MLP neurons of a small language model. Each row is named by its layer, matrix (down: output weights) and neuron, and shows model dimensions 144-239. Each number is 128 + 24 x the weight over its row's rms, rounded and kept within 0 to 255.
A block is one neuron, or neurons of one layer that tend to fire together. After each block is what it responds to, as a language model described it from the Wikipedia text at the highest values.

L11.down292 [133 115 111 119 121 139 119 125 121  97 184  95 126 137 164 130  55 148 160  96 116 100 131 140 101 133 123 167 139  96 154 117 118 121 127 146 143 109 131 134 156 138 125 130 149 155 129 115 124 162 112 164 148  80 117  80 125 105 161 127 107 172  75 114 156 177  91 121 105  93 155 131 117 157 121  81  96 113 125 136 122 178  83 133 100 124 105 136 120 117 144 138  98 138 154 112]
Responds to: Predicate role or category start. Opens the role or category noun phrase after "as" or a copular verb, mostly determiners like the, a, their, as in "used as the main", "worked as a consultant".

L3.down285 [139 149 137 150  69 124 115 138 155 109 151  95 109 164 114 121  85 148  97  79 170  98 133 134 128 121 154 123 123 163 109 127 131 128 158 130 142 136 137  81 161 147 119 109 124 149 109  97 200 141  86 136  78 119 136 123 171 144 163 146 125 158 144  97 100 135 121 147 124 120 171 113 115  86 128 151 134 157  87 156 117 159 122  84 175 110 161 150 123  91 161 118 164  94 140 104]
L3.down486 [ 70 129 156 124 105  84 134 141 152 137 162 145 138 144 142 104 133 112 109 141 159 134 110 135 136 133 135 123 121 123 167 119  97 140 113 122 151 108  91 119 142  43 123 112 135 141 139 143 171 143 119 164 121 117 131 149 113 142  97 111 141 125 110 117 145 157 117 107 146 154 137 164  54 145 111 139 122 186  95 165 128 110 118 120 118 116 137  98 140 106 106 106 102  99 131 141]
L3.down636 [127 179 104 119 118 126 148 144  75 148 111 118 155 134  87 136 146 139 121 168 111 133 117 128  89 110 122 143  97 115 131 135 114 127 129  64 123 136 105 157 121 110 111 153 135 119 148  92  96  93 108  98  96 122 155 135 139 118 155 165 133 151 114 129 115 113 148 153 124 107 116  90 164 101 112 124 105  73 144 121 157 142 153 170 100 143 112 171 140 109 132 115 115 136 149 125]
L3.down897 [ 98 118 100 133 182 136  90 102 149 106 149 115 151 159 128 112 156 154 139 142 118 117 113 157 150  81 152 123 137 140 151 130 117 131 141 120 161 145 145 137 108 120 111 119 118 143 154 112 122 105 138 140 101 135 128 115 102 105 101 116  99 201 113 136 113 106 156  96 131 146  89 140 134 155 122 153  89 127 143 111  92  93 133 127 111  98 138 141 135 123 122  74 137 128 140 104]
L3.down1203 [135 128 141 156 112 107 147 120 110 179 177 113 155 109 158 123 163 129 128 125 152 163 184  80 155 114 116 111 130 100 128 135 128 124 108 153 116 113 164 167  86 131 167 128 143 147 129 154 145 107  96 146 134 162  87 141 121 143  62 132 161 140 129 142 134 118 148 117 134 123 114 153 117 128 130 131 104 126 139  85 114 105 140 115 147  84 117 155 121  75 144  84 136  80 118 125]
L3.down1335 [126 129 160 103 105 115 105 155 112 101 128 145 158 122 122 102 157  99 130  79 170 135 176 169 156 138 158 124 122 122 144 144 137 117 171 106 127 143  92 133 129  91  90 102 121 175 133 167 150  99 105 140 124 120 141 123  75 114 137 128 147 110 117 123 170 125 153 130 144 144  98 159 102 145  96 159 177 128 136 104 155  97 117  92 164 156 132 155 149 141 180 131 115 177 140 141]
L3.down1401 [109 139 109 139  88  89 129 127 146  92  96 105 141 108 164 104 103 124 142 127 120 128 181 127 125 154 126 122 107 112 110 127 128 139 117 157  90 101 162  92 114 137 132 136 129 166 173 140 133 107 143 122 106 134 120 126 125  98 120 106 126 147 170  93 160 165 153  48 152  94 144 160 120 138 133 106 148 180 152  96  91 151 111 121 156 149 175 138 136 134 161 169 128 135 132 115]
L3.down1535 [122 144 172 121 115  96 116 158 162  93 146 114 111 122 153 123 138 143 101 117 134 153 150 157 121 125 146 136 141 114 123 110  84 128 115 142 155 126  97 155 138 100 163 134 123 118 138 143 144 104 121 160 142 147 102 143  93 115  89 132 195  93 126 149 139 151 144 157 130 105 111 202  97 153 136 118 128 141 150 150 163 116 118 109 101 151 165 145 131 154  94 153 166 129 109 141]
Responds to: Degree and quantity modifiers. Adverbs and quantifiers that scale what follows, such as more, most, least, almost, not, very, relatively, plus some time words like years and -ly endings.

L11.down566 [141 130 116 167  78 100 162  96 147  86 135 127 124  96 124 153 120 146 106 118  97 161 151 182 113 136 120  97 163 159 151 179 102 138 143 124 122 141 103  88 112 138 128 115 140 121 161 135 141  78 119 148 154 132 113 108 151 116 127 122 156 156 113 180 116 110 135 180 102 131 127 132 127 103 189 116 129 105  93 155 151 133 158  98 165 102 114  81 103 167 139 133  94 198 126 116]
Responds to: Continuation after number separators. Pieces that finish a number or abbreviation right after a decimal point, slash or dash, as in 1.9 km2, 8.8/10, 3–3–2, i.e., a.k.a; weaker on mid-word pieces of rare names and spellings.

L3.down176 [128 110 133 128 114 156 139 138 147 135 151  99 121 121 120 145 113 102 141 117  88 151 125 118 122 137 136  93 145 146 132 126  78 118 109  95 121  97 103  75 145  95 121 123 127 146 111  93  88 122 185 149 115 122 135 135 100 152  85 135  88 142 110 173 134 110 109 120 133 131 129 146 100 130 118 119 128  73 153 151  95 153 112 114  98 120 124 101 131 126 112 128 104 140 135 114]
L3.down307 [125 112 129 138  83 129 129 169 155 165 137 143 102 174  99 183 127 125 131 146 105 109 138 113 125 143 117 131 123 142  88 114 137 124  99 129  98 106 154 150 165 115 148 124 143 147 155 128 164 143 185 194 144 128  95 125 152 168  98  71 136  90 158 114 136 123  98 127 115 152 136 189 126 122 120 112 121 106 126 143 104 117 109 126 123 113  85 116 109 133 158 148 127 126 107 147]
L3.down432 [149 173 161 124 154 107 118 117 153 113  98 124 138 124 129 157 121 121 121 123 125 107 119  61 151 158  76 103 139  99 112 138 158 112  95 127  90 147 154  94 132 140 131 169 136 121 137 123 155 134 166 139 127 178  93 131 146 170 167 122 113 151 170 144 138 137 127 107  93 198 141 148 117 117 145 119 116 126 145 141 111 149 148 169 168 104 116 133 118 131 166 136 133 181 136 122]
L3.down820 [110 151 122 116 196  70 108 152 118 132 117 144 112 127 114 104 134 116 114 152 119 126 124 142 120 106 111 134  80 158  97 104  90 113  80 140 143 129 164 149 128 132  97 154 136 179 113 126 201 106 137 145 118  94 141 158  99 153 133 140 116 102 100 126 130 165 119 108 124 127 123 181 123 108 145 112 138 165 144 154 156 140 111 122 143 141 106 114 133 177 143 127 178 134 127  71]
L3.down835 [130 117 105 124 141 122 134 129 123 138 128 153  88  99 185  96 102 126 117 133 112 183 154 195 143 145 151 146 156 143 148 121 113 136 110 102 190  93 111  96 117 127 116 192 119 150 124 121 141 100 112 144 189  85 100 125  76  93 124 110 138 112 139 112 113 142 141 162  98 153 164 172 124 132 110  86  78 153 112  86 150 158 122 162 137 130 125 121 139 118 129 105 119 124 133  97]
L3.down1184 [150 167 173 112 135 152 155 150 178 149 136 151 106 156 102 117 128 102 113 162 125 166 116 152 132 175 105  69 105 122 109 140 118 112 105 114  93 139 124 103  96 127 122 121 137 110 149 123 156 143 113 131 141 130 127 119  77 176 126 126 143  82 140 112 149 129  86 129 139 142 147 134 121 126 150 132 133 126 107 153 139 104 110 153 125 121 109 119 117 153 125 163 114 142 131 129]
L3.down1311 [134 120 141 142 173 131 120 172  95 171 162 138 116 102 107 142  78 109 138 178 131  73 158 113 127 140 140  96 128 169 114 108 119 137 145 128 153  90 110 126 113 101 124 199 129 116 115 136 120 148 146 155 177 129 153 131 130  96 113 118 142 100 140 141 139 120 147 118 111 187  94 152 159 126 119 146 122 160 153 119 132 113 124 156 133 116  95 184 138 154 152 148 132 156 122 162]
L3.down1426 [140  84 100 157  83 162 144 117 121 114 147 131 113 179 181 105  79 124 148 141  93 136 158 123 133 120 123 113 131 140  91 107 138 125 123 119  93 113 142 129 130 122 100 119 149 155 146  89 110 119 174 134 131 172 165 117 139 110 108 174 125 122  97 137 160 111 115  84 150 140 113 210 134 142 116  91 126  99 107 145 118 155  87 110 128  97 134 129 117 152 115 154 134 121 119 170]
Responds to: Name-opening word fragments. First sub-word piece of a multi-token proper name or foreign word, often South Asian names in film lists and tables, e.g. Moh(an), Ab(himanyu), Tak(kari), Yak(ima).

L10.down340 [141 123 125 144 126 126 149 135 112 153  87 157 134 185 137 131 134 137 100 135 180  82 144 129 101  83 103 148 144 135 174 104 113 102 137 110 122  52 153 171 148  91 114 113 112 129 125 146 101 106 120 106  84 123 111 126 113 118  88 136 134 121 110 136 112  82 115 140 124  94 113 149 115 124  95  94 106 101 164 104 125 135 147 124 102 145 129  99 189  70 141 145 130  90  47 111]
L10.down490 [159 174 137 147 142 188  92 131 108 110 131 123 126 152  89 128  96 109 107 164 172 140 116 129 102 111 103 113 126 152 150 124 137 162  94 104  97 140 109 112 148 104 133  85 126 148 149 116 117 125 111 152  90 163 159 122 135  93 132 154  94 163 153 112 105 139 130 101 123 117 123 126  61  84 137  95 127 133  92 123 173 154 103 162  97 131 153 136 111 105 146 151 149  86 141 171]
L10.down686 [119 161 121 117 111 106 144  81  86 114 112 140 132 162 134 160  92  83 135 178  95 111 134 130 138  63 130 165 136  95 103 106 122  93 131 147 148 130 151 106 145 117  87 142 125 161 132 145  70  99 127 127  75  98 119 106 143 116 153  97 159 152 101 174 153 127 106 136 119 142  91 141 124 164 125 106 128 113  86  79 138 144 163 117 129 131 133 132 119 164 149  96 165  93 122 134]
L10.down706 [153 122 136 171 127 117 164 168  87 123  74 152 137 206  70 130 110  87 159 161 133 148 118 148 142 117  91 125 121 110 171 124 110 132 114 167 102 112 108 150 114 121 120 139 136 139 130 128 112 105  99 111 133 152  95 138 124 147 133 104 115 119 116 138 115 135  93 150 135 103 173 196 162 141 145 101 123 115 107 136 114 165 128 171 115 142 135 141 108 163  93 169 140 112  77 111]
L10.down771 [131 111  95 155  88 122 153 126 115 139 136 143 101 137 116  97 155  93 113 116 115 172 134 172 142 202 137 135 113 158 137  94 120 112 127  94 120 132 110 143 122 121  86 131 147 164 127 158  99  80 115 143 121  91 134 133 161 131 145 159 144 108  94  75 128 127 146 136 141 115 142 187 113 126 127  87 116 117 122 133  84 161 124 167 167 135 113 101 108 150 133 128 115 150  89 133]
L10.down978 [140 161 113 171 138 165 132 107 136 141 105 118 100 100 108 170 115  76 127 137 108 143 111 140 138 162 113 139 114  93 109  95 171 105 144 168 111 145 127 173 167 139 121 125 134 118 111 143 139 152 137 120 111 146 141 119 138 163 160 112 119  92 119  79 117 123 139 154 130 140  98  95 105 139 132 122 152 102 132 130 121 143 128 100 173 137 134 145 117 154 104 148 107 159 116 182]
L10.down1337 [121 120 122 108 140 111 135 121  91 148 140 119 117 128 164 143 136 101 124 105 167 182 149 142 106  85 125 139  75 144 136 152 117  90 110  97 122  76 111 149 130 109 103 111 128 129 146 123  99 108 145 140 107 117 155 132 137 106 118 146 150  90 132 126 153  80 149 129 144  87 133 179 123 139 122 127 102 119 153 126  99 177 134 189 113 174 145 123 149 111 129 119 170 137  94  83]
L10.down1463 [127  97 140 162 157 107 121 130  87 100 101 133 151 179 167 164 103 132 132  70 140 125 135 122 141 118  69 131 141 130 156 164 113 133 111 153 125 131 143 185 150  86 126 129 142 144 109  85 127 166  96 109  94 156 154 146 128  99 153 122 117 127 157 107 128 122 108 137 115 125 136 131 108 128 111  77 109  96 147 107 124 148 145 171 117 128 120 106 146  82 136 173 123 133 123 115]
Responds to: Predicate noun-phrase heads. The final token of a noun or adjective completing a phrase after "the/a/an", usually a predicate, awaiting "of", "for" or "in": daughter, member, capital, venue.

L11.down8 [126 133 159  91 124 124 160 143 106 126 170 131 145 141 131 178 104 111 121 114 144 116 150 118 143 106 134 148 115 136 123 105 119 115 145 119 161 120 107 151  98 123 122 123 109 117 117 151 113 155  93 143 158 109 147 141 109 151 110 129 114 151 142 154 137  88 141 159 187 125 153  98 100 122 121 150 108 128  99 133 146 143 114 166 195 181 111 116 166 149 138 134 109 148  88 142]
Responds to: Mid-word vowel pieces. Short word-piece fragments inside a word, usually a vowel-led syllable after its opening piece, as in De-al-er, Br-ay, str-at-osphere, sol-ar.

L10.down39 [100 102 117  92  96  84 121 180 120 127 187 127 102 125 146 119 103 118 110 119 144 116  79 151 106 150 110 144 105 130 109 123  85  93 167 160 119 149 177 162  80 131 150 112 143 141 143 126  99 135 105 125 100 130  93 119 147 122 184  98 152 138  94 108 119 124 160 134 137 150  98 109 162 127 156 113 159  85 141 157 108 150 161 122 139 122 148 117  82 114 133 134 119 130 142 135]
L10.down110 [102 160 123 161  68  95 167 133 155 122 146 137 156 162 116 117 160 106 159 126 125 126 132 124 108 164 129 119 124  77 124 171 164 136 118 126 132 129 130  95 121 153 156 151 156 168 137 110 103 120 106 158 128 136  94 140 107 158 153  71 153  97 113 131  83 143 131 140 143 105 138 146 107 143 108  94 102 125 101 128 111 118 120 144 162 142  92 117 124 150 118 120  90 166 128 131]
L10.down150 [ 96 122 127 108 122 122 157 150  80 140  96 156 126 146 136 143 111  84 129 129  98  70 187 124 134 120 108 115 120 108 137 144 135 115 143 130 124  85 108 123 123 139 133 160 127 119 104 108  74 158  95 138 148 128  86 126  68 114 160 124  85 109 125 158  83  91 121 139 133 128 125 171 138 163 141  85 163 108 153 158  82 120 144 152 133 144 135 131 151 167 146 144 153 116 111 100]
L10.down482 [ 98 153 131 162  98 121  78 143 167  90 174 149 149 103 105 121  63  75 177 114 156 141 123 156 135 153 114 125 112 100 150 146 118 137  96 130 127 155 135 120 113 169 138 151 179 117 149 125 141 109 105 131 154 106 128 134 132 145 104 112 112  97 124 139 120 134 155 155 167 125 173 142 120 135 137 157 144 107 153 130 140 151 118 154 170 109 123 141 151  89 115 106 142 149 135 105]
L10.down486 [128 133 109 134  90 126 132 155  90 123 145 132 149 140 137 143 133 132 153 155 142 100  97 148 175 122 107 112 108 152 120 144 116 140 152 142  84 129 128  90 168  93 130 147  99 108 140  98 134 150 105  91 118  84  99 132  99 125 101 123 115 120 177 123 158 195 138 171 117 117 157 110 161 132 110 128 186 152 111  93 137 173 105 155 126  94 126 146 113 132 149  87 109  77  66 109]
L10.down525 [123 126 105 116 149 156 117 173 160 165 136 149 113 121 118 161 143  75 123  72 106 143 157 121 139  71 134 114 127  94 136  97 149 114 144  94 135 127 151 146 133  92  62 142 155 124 131 100 138 161 109 165 129 114 117 149 140 115 123 175 126 125 137 159 139 117  60 118 111 132 128 140 112 138 121 127 126 158 134 171 115 161  97 122 119 180 105 114 144 135  98  99  83 118 149 145]
L10.down622 [117 133 113 155 117  88  94 100 111 116 183 149 139 173 121 159 157 110 143  78 119  85 125 131 129 138 144 120 159  86 121 126 138 165 130 135 123 136 107 113  91 161 116 138 148 139 197 161  75 124  85 117 151 105  90 176 124 154 169 129 134 130 105 139 124 132 105 164 130 107 129 146 128 139 152 143 130 142 129 117  77 110 103 132 148 110 120 136 133 110 155 160 180 109 131 139]
L10.down1510 [113 156 135 137 117 161 105 132  81 119 134 152 161 149 100 130  80 140 119 138 143 167 151 164  65 121 161 136 119 128 145 187  96 150 131 136  84 138 117 124 150 167 115 110 124 104 154 145 139 113 115 156 140 159 128 123 123 141 124 131 164 137  90 133 135 129 114 162 177  94 135 109 114 147 127 140 131 134 119 129 125 132 146 157 105 112 169 152  85 128 160 140 152 148  77 160]
Responds to: Adjectives after indefinite articles. Adjectives or word pieces completing a modifier between a or an and its noun, such as "a very exposed", "an unsuccessful candidate", "a brief spell".

L3.down73 [142 106 140 110 131 132 142 122 103 134 135 128  95 144 135  95 161 103 141 107 149 112  97 103  87 106  81 152 119 158 149 139  96 116 162 141 105 140 144 110 114 167 125  84 144 102 121 174 139 137 103 132 163  96 172 145  98 148 144 116 120 107  74 132 141  99  91 134 113 127  80 129 130 140 142 107  77 122 158 132 137 156 109  75 133 153 161 171 125 142 159 138 108 116 145 142]
L3.down240 [127 137 109 123 132 104 148 128 103 137 117 120 135 130 108 147 132  82 143 141 128  99 152 115 146 141 154 103 137 105 147 135  69 124 146 126 125  81  73 145 142  88 115 123 131 151 156 169 151 159 104 124 116 121 143  98 152 179 140 123 150  93 102 126 133 104 136 125 131 122 107 155 157 125 100 140 129 142 134 106 151 121 138 120 133 159 137 124 153 123 163 154 137 149 137 129]
L3.down263 [ 89 127 119 108 149 108 139 125 114 137 138  94 129 126 160 153 154 144 137 135  93 110 133 147 131 107 137 111 145 106  97  98  87 101 150 154 102 168 125 113 139  57 139 144 139 150 118 120 117 118 127 137 123 115 132 135 132  96 112 110 194 113  91 180 131  97 188 138  86 162 136 148  87 158 132 123 144 101 133 183 118 103 127 176 108 122 156 132 119 126 130 161 112 164 119 166]
L3.down827 [125 161  85 136 141 114  81  91 141 138 148 148 156 127 149 198 135 118 109 140  99  86 135 126 145 105 154  67 122 102 117 124 109 130 170 143 123  97 113 128 134 130 101 125 125 134 181 101  94 124 121 110 155 125 130  99  98 136 132 141 122 113 101 102 145 150 108 131 156 166  63 150 110  82 209 103 140 134  85 134 105  92 133 134 112 170 140 118 118 115  74  91 166 131 151 123]
L3.down840 [126  98 155 130 170 120 138 118 124 144 137 134 105 155 159 138 117 134 145  62 162 124 131 159 118 148 136 118 152  86 157 158 174 127 122 116 108 174 123  78 185 145 113 144 131 132 116 127 144 129 145 100 179 101 110 155 104 120 157  73 154 105 103 118 131 153 151 147 113 132 127 110 132 127 138 119 117 118 145 109 131 131 129 136 103 106 173 125 144  93 134 114 118 118 147 108]
L3.down1396 [151  98 130 138 146 115 117 160 125 121 133 112  80 106 160 184 125 121 131  99  90 132 126 101 145  98 112 132 140 158 110 138 115  93 175 112 108 142 137 110 139 126  87 144 132 129 147 130 143 108 107 139 151 125 135 127 110 171 144  97 132  97  94 116 131 174 130 114 153 130  86 134 148 114 163 159 151  99 122 142 129 127 152 139 110 165 116  67 129  82 154 117 128 146 148 131]
L3.down1493 [111 113 145  80 117  83 127 109  94 119  74 118 127 123 129 124 126 149 135  96 107 122 153 135 131 127 106 114 170 111 152 112 153 133 144  78 164 136 136 112 157 106 119 172 127 165 142 133 111 140 157 111 111 126  97  91 130 111 117 131 111 156 131 156 105 132 115 156  96 159 140 123 127 154 126 148 116 128  89  73 133 111 143 115 124 159 182 124 116 150 156 136 138 131 138 149]
L3.down1516 [145 159 119 127 126 149 107 124 127 153 168 116 128 105 115 112 134 144 130 140  85 128 128 153 124 130  99 106 139 141 116 152 128 130 153 196 121 129 100 105 124  93  99 163 128 111 148 125 130 138 133 111 129 148 119 102 123 134  89 112 170 125 151 105 140 170 126 127 151 164 113 115 124  84  87  98 147 126 110 138 139 156 111  94 144 136 156 175 121 115 129  81 151 123 101 130]
Responds to: Biographical birth parentheticals. The word born opening a parenthetical after a person's name in biographies and name lists, e.g. "Jody Wright (born 1981)"; more weakly, year-range dashes and career verbs such as signed, recruited, served.

L10.down126 [124 103 109 151 166 155 185 136 180 165 123 131 135 120 104 148 122 152  90 145 127 130 170 150 153 126 107 157 120 148 125 129 109  93  99 126 125 128 160 110 139 114 109 167 114 117 150 116 138 151 143 123  92 130 102 106 131 114 161 108 122  97 131 141  78 110 173 149 114 146 106 149 130 149 152  76 154 165 167 120 149 118 117 106  72 115 162 126 129  90 126 121  90 151 121 114]
L10.down156 [142  78 136 145  98 152 130 106 118 130 139 144 145 129 111  98 164 130 127 134 136 130 173 141 109 126 174 160 112 128 133 105 100 125 171 146 122  55 104 122 155  80 129 159 107 147 151 125 126 158 112 145  94 111 128 147 121  82 132 131  72 153 132 109  86  94 129 126 104 110  87 104 119 141 126 139  96 111 128 157 127 142 110 173 154 154 114 124 163 134 153 174 110 172 103 158]
L10.down839 [127 120 100 125 102 107 148 130 176 120 120 111 128 132 102  95 117 133  95 115 143 103 101 137 133 145 103 128 162 141  97 134 144  72 119 128 100 160 121 134 138 129  94 199 143 107 136 121 163 123 131  95  98 124 149 115 115  87 151  83  76 110 133 139 136 123 140 136  89  94 117 129 154 132 129 132 162 146 175 163 139 149  79 135 164 152 126 109  85 111 150 155 119  96 105  90]
L10.down942 [120 116 113  81 126 114  97 145  92 142 139 178 139 104 123 137 144 129 164 119 172 144 130 121 135 141 152 135 119 149 110 137 140 141 125 100  93 130 156 138  82  98 176 122 118 108 127 135 127 112 149 130 135 145  96 118 111 125  99  92 113 115 157 149  92 100 153 178 144 117 124 135 113 174  83 117 103  97 112  78  79 164  89 164 105 124 133 114  97 119 138 118 143 129 143 123]
L10.down1138 [141  73 128 108 120 128 117 134 148 122 113 123 161 113 137  82 106 100  75  71 126  91 171 152 109 150 150 141  91 149 127 166  85 139 135 140 167 104 136 131 154 126 148 164  95 138  77 154  98 131 138 166 115 137 119  93 164 121 131 153 166 171 113 161 105 130 126  96 141 113 153 125 110 151 135  90 129 105 128 100 141 107 141 144 130 190 161  89 164 139 136  96 105 100 114 143]
L10.down1234 [119 107 164  98 109  88 122 149  99 138  97 144 149 114 131 114 136 121 129 111 157 160 149 136 121 105 123 129 131 111 117 118 123 144 129 185 164 133 142 195 144 130 137  93 116  83 141 154 123 112 133 135 153 143 105 164 164 124  85 171 136 117  56 158 133 130  76 164 111 129 161 100 138 137 164 156 152  89 110 158 140  53 118 123 121 109 131 112 121 174 111 130 112  92  85 106]
L10.down1481 [143 160 106 145 125 112 159 102 122 117 138  87 152 117  87 122 144 111 170 139 110 179 159 163 115 123 120 158 115 156 129 111 129 167 100 105 153 101 136 127 117 109 127 111 189 166 130 131 154 148 121 163 145 148 138 129 127 130 128 147 116 160  81 194 138  94  90 143 115 129 118  95 125 115 144 163 107 160 125 138 119 143 112 113 133 122 154 149  90 176 149 126 134  73 105 144]
L10.down1492 [142 112 146  90 163 160 115 140 107 147 116 105 138 112 180 109 133 169 114  82 114 127 140 131 120 122 163 191 154 142 122 102 143 121 125 108 145  79  99 131  94 161 172 164 104  83 116 121 122 130 120 131  99  88  70 126 135 106 117 123 170 124 119 124 110 117 136 119  98 125 119 153 147 129 148 141 130 138 131  75 142 134  82 149 157 151 160 119 146 126 146 118 119 153 144 103]
Responds to: Decimal digits and continuations. Digits right after a decimal point in measurements and stats (1.85 km, 7.1%, 25.24), plus "and" or commas continuing a phrase mid-sentence.

L11.down271 [133 121 157 101 133 121  99 128 101 124 136 101 154 124 135 143 112 140 149 176 158 108 110 121 114  89 131 134 106 130 128 131 143 102 161 118 111 133 147 134 132  71  94 159 137 115 126 118 132 134 115 127 111 105 136 130 140 146 143 150 179 115  91  96 149 129 121 103 127 156 164 146  99 135 159 136 115 123 112 124 154 125 124  98  86 153 154 116 167 134 165 127 138 168 125 122]
Responds to: Predicate complement start. The first token of a predicate or role description after as, was/is, became or considered, mostly a/an/the, e.g. "became a", "as a result", "is a bit".

L10.down22 [116 115 158 105 124  87 140  94 139 166 159 146 147 115 143 107 126 145 149 111 129  91  94 115 126 112 150 110 108 127 108 137 109 142 150 100 168  92 120 109 143 152  96 106 161 163 148 144  82 109  85 129 149 106  97 133 126 114 104  73 126 137  95 160 131 168 124 121 116 137 108 139 110 158 133  88 131 119 136 162 113 109 109 133 140 131 151 169 121  60 150 112 121 101  97 128]
L10.down316 [148 103 147 136 137 138 130 159 139 146 151 148 150 159 108  98 148 142  90 180 150 121  95  63 157 137 156 139 140 146 205 157 203 140 118 101  82 129 111 138  99 101 137  90 142 137 126 104  99 119 166  94 127 111 148 155 103 129 133 133 151 105 137 132 143 129 144 125 131 146 158 142 131 121 135 142 135 107 144 136 152 119 116 126 176 103 145 124 159 100 111 104 153 123 132 117]
L10.down473 [118 140 104 125 161 122 120 144 106 151 131 124 147 105 115 118 108  91 147 137 148 112  70 119 120  95 154 157 132 140 138 124  93 128 132  95 157 100 174 147 119 133 109 133 141 155 106 132  96 122 187 167  97  68 128 139 163 118  89 110 118 182  89 160 123 169 152 140 150 126 135 145 180 128 105 133 153 196 154 155 103 129 106 115 174 122 116 113 139 124 150 146 144 141 128 118]
L10.down848 [ 65 126 137 114 109 144 135 147 118 152 124  91  70 129 123 129 154 135 118 125  99 115 127 157 126 110 122 142 111 134 139 106  97 161  96 110 106  97 110 149 145  87 151 117 123 114 115 105 136 151 130 127 135 100 147 110  74 100 128 156 104 142 135 162 114 142 150 148 200 169  72 154 128 124 146 125 116 127 177  94 142 149 146 148  92 103 149  78 184 107 137 111 163 124 112 170]
L10.down1003 [119 139 123 164 134 107 139 147 136  76 158 149 128 150 126 177 123 121 141 104 119 113 126 116 130 142 131 129 160 128 139 123 140 117 115 119 120 132 146 164 160 108 141 120  94 115 181 132 129 106 134 113 119 143 100 132 122 160 147 103 110 120 157 153 175 108  85 157 153 140 128 118  91 147 150 136 119 125  99 163  87 174 186 142 133 128 169 121 116 149 164 152 156 160 145 138]
L10.down1317 [134  96 131 108 134 151 126 149 145 118 124 143 129  94 165 134 146  68 155  92 163  85 127 150 137 124 131 137 111 101 186 120 148 144 114  97 118  98 136 111 126 185 104 109 153 136 104  72  75 146 142 117 144 134  88 112 156 139 154 153 105 121  85 127 143 139 141 107 156  86 117 155 112 141 136 119 111 162  96 143  91 157 108 136 154 166 165 137 145 123 162 108 159 135 147 128]
L10.down1477 [157 127 147 114 130 131 133  88 107 110  94  92 145 136 146 138 115 107 136  98 138 169 122 132 116 151 136 124 115  70 141 171  87 115 149 130 109  97 107 133 108 119 119 124 135 153 108 107 110  81 124 127 162 122  92 122 143 142 104 125 102 114  79  97  88 133 138 127 164 119 131 135 126 116 129 131 148 116 104 128 159 162  93 144 101 107 136 120 101 121 138 147 147 132  89 153]
L10.down1524 [160 119 119 144 105 124 162 138 117 100 162 116 128 113 138 105 117 115 129 102 101 117  90 128 135 119 174  95  99 108  95 145 114 129 138 146 122 110 138 130 139 117 129 126 134 138 138 113 102 176 145 165 109 104 103 175 139 118 149 151 114 121  90 114 112 122 171 156 153 117 142  91  95 100 143 142 142 134 147 129 109  73  84 128 133 116 157  94 129 152 108 134 122 138 114 120]
Responds to: Mid-word name fragments. Short subword pieces inside proper names, usually foreign personal surnames or place names, e.g. Abakumova, Vojvodina, Piotr, Jaffer.

L3.down32 [131 115 108 120 158 167 146 149 125 149 125 145  91 139 176 110 141 127 141 103 105 115 129 114 112  88 112 100 105 147 122 121 125 124 111 142 119 116 119 164 140 146 164 129 130 143 178  92 173 132 134 130 105 129  87 137 128 124 144 114 149 109  90 131 115 128 112  93 121 126 110 174 144 140 124 101 107 152 106 169 129 106 166 113 141 126 102 133 145  89 150 148  75 147 132  81]
L3.down296 [132 118 140 129 111 113 130 153  74 145 165 124 113 113 140 113 128 125 148 138 138 159 150 139 102 125  80 129 119 149 175 104 102 130 131 115 150  60 111 105 114 132 110  99 149 104 181 133 121 144 108 133 109 124 113 151 107  76 114  80 106 159  83 154  80  84 162 129 145 153 118 174  64 122  80 138 154 111 148 172 139 148 140 140 126  80 168 150 138 133 177 119 160 122 151 125]
L3.down391 [121 147  84  91 134 133 119 160 138 114 140 103 139 182 107 113 129 130 107 119 164 130 133 154 131  70 105 165 104 134 106 137  86 136 125 152 130 150 128  70  96  71 103  86 117 146  92 125 197  81 183 164 136 108 168 110 114 132 123  94  91 204 140 111 141 151 104 136 118 141 147 130 137 168  98 158 127 114 126 131 104 138 168 154 134 124 102 111 129 169 105 112 113 107 108 150]
L3.down416 [147 103 138 105 112 135  86 126  99 148 162 139 143 114 133 111 143 146 138 112 129  93  95 128 120  98 124 130 138 165 157 137 113 133 167 125 101 142 131  96 100 117 151 113 133 103  88 148 164 104 134 114 169 123 109 133 148 115 104  92  90 124 158 130 120  78 149 109 147 122 125 139  62 184 100 118 140 136 101 150 116 131 120 169 152 112 147 115 124 189 151 105 146 128 116 129]
L3.down434 [168 171 142 120 133 144  75 113 106 126 114 117 145 162 120 124 146  90 147  84 146 117 143 166 130 138 128 125 137 159  95 135 110 152 172 137  99 122 142  95 174 151 104 149 133 148 131 133  96 133 156 102 170 162 156 145 121  95  93  89 130 146 165 110  97 150 142 145 154  74 122 110 111 132  89 107 149 121 128 156  79 144 126 170 111 110 158  83 117 131 138 111 139 114 134 117]
L3.down461 [122 157  88  92 184 134 122 111 154 160 101 122 124 162 161 163 121 108 127 148 148 147 138  98 114 122 123 153 174 128 137 118 113 135  94 106 108 114 185 130 149 103 152 123 123 116 147 135  82 148 129 139 153 121 126 147 148 146 116 108  96 138 113  94 130 119 100 131 131 120 136  93 125 138 109 131 138 163 139 128 135 125 134 143 140 127 197 153 105 121 117 153  96 131 130 136]
L3.down616 [102 140 112 173 117 134 171 118 161 135 173 117 100 117 112 104  89 142 110 141 117 106 141 111 127 111  90 130 121  93  80 136 153 114 117 144  94 134 162 131 107 112 137 118 138 105 182 136 145 150 118 165 103 116 110 125 154 133  94 129 130 148 129 135  98 161 128 133 122 143  71 108 124 136 124  76 175  99  96 113 157 135 143 182  92  93 171 114 113 144 115 112  95 124 105  94]
L3.down673 [164 133 112 138 130 107 135 147 127 118 129 119 123 142 168 129 152 132 145 162 137 104 127  96 115  93  97 150 133 101 153 139 109 110 126  87 106 135  94 118  63 120 128 129 128 150 118 153 113  97 146 141 126 153 135 138 118 132 135 117 137 125  95 138 117 159  85 146 122 163 144 111  94 136 124 149 186  69 139 122 145 100 119 187 131 118  76 100 135 139 127 115 118 137 167 125]
Responds to: Coordinating conjunctions, mostly or. Coordinating conjunctions joining noun alternatives in lists (or, and, &, as in "paint or turpentine", "Energy & Environment"), plus "or" word pieces inside words like tumor, donor, Grosvenor.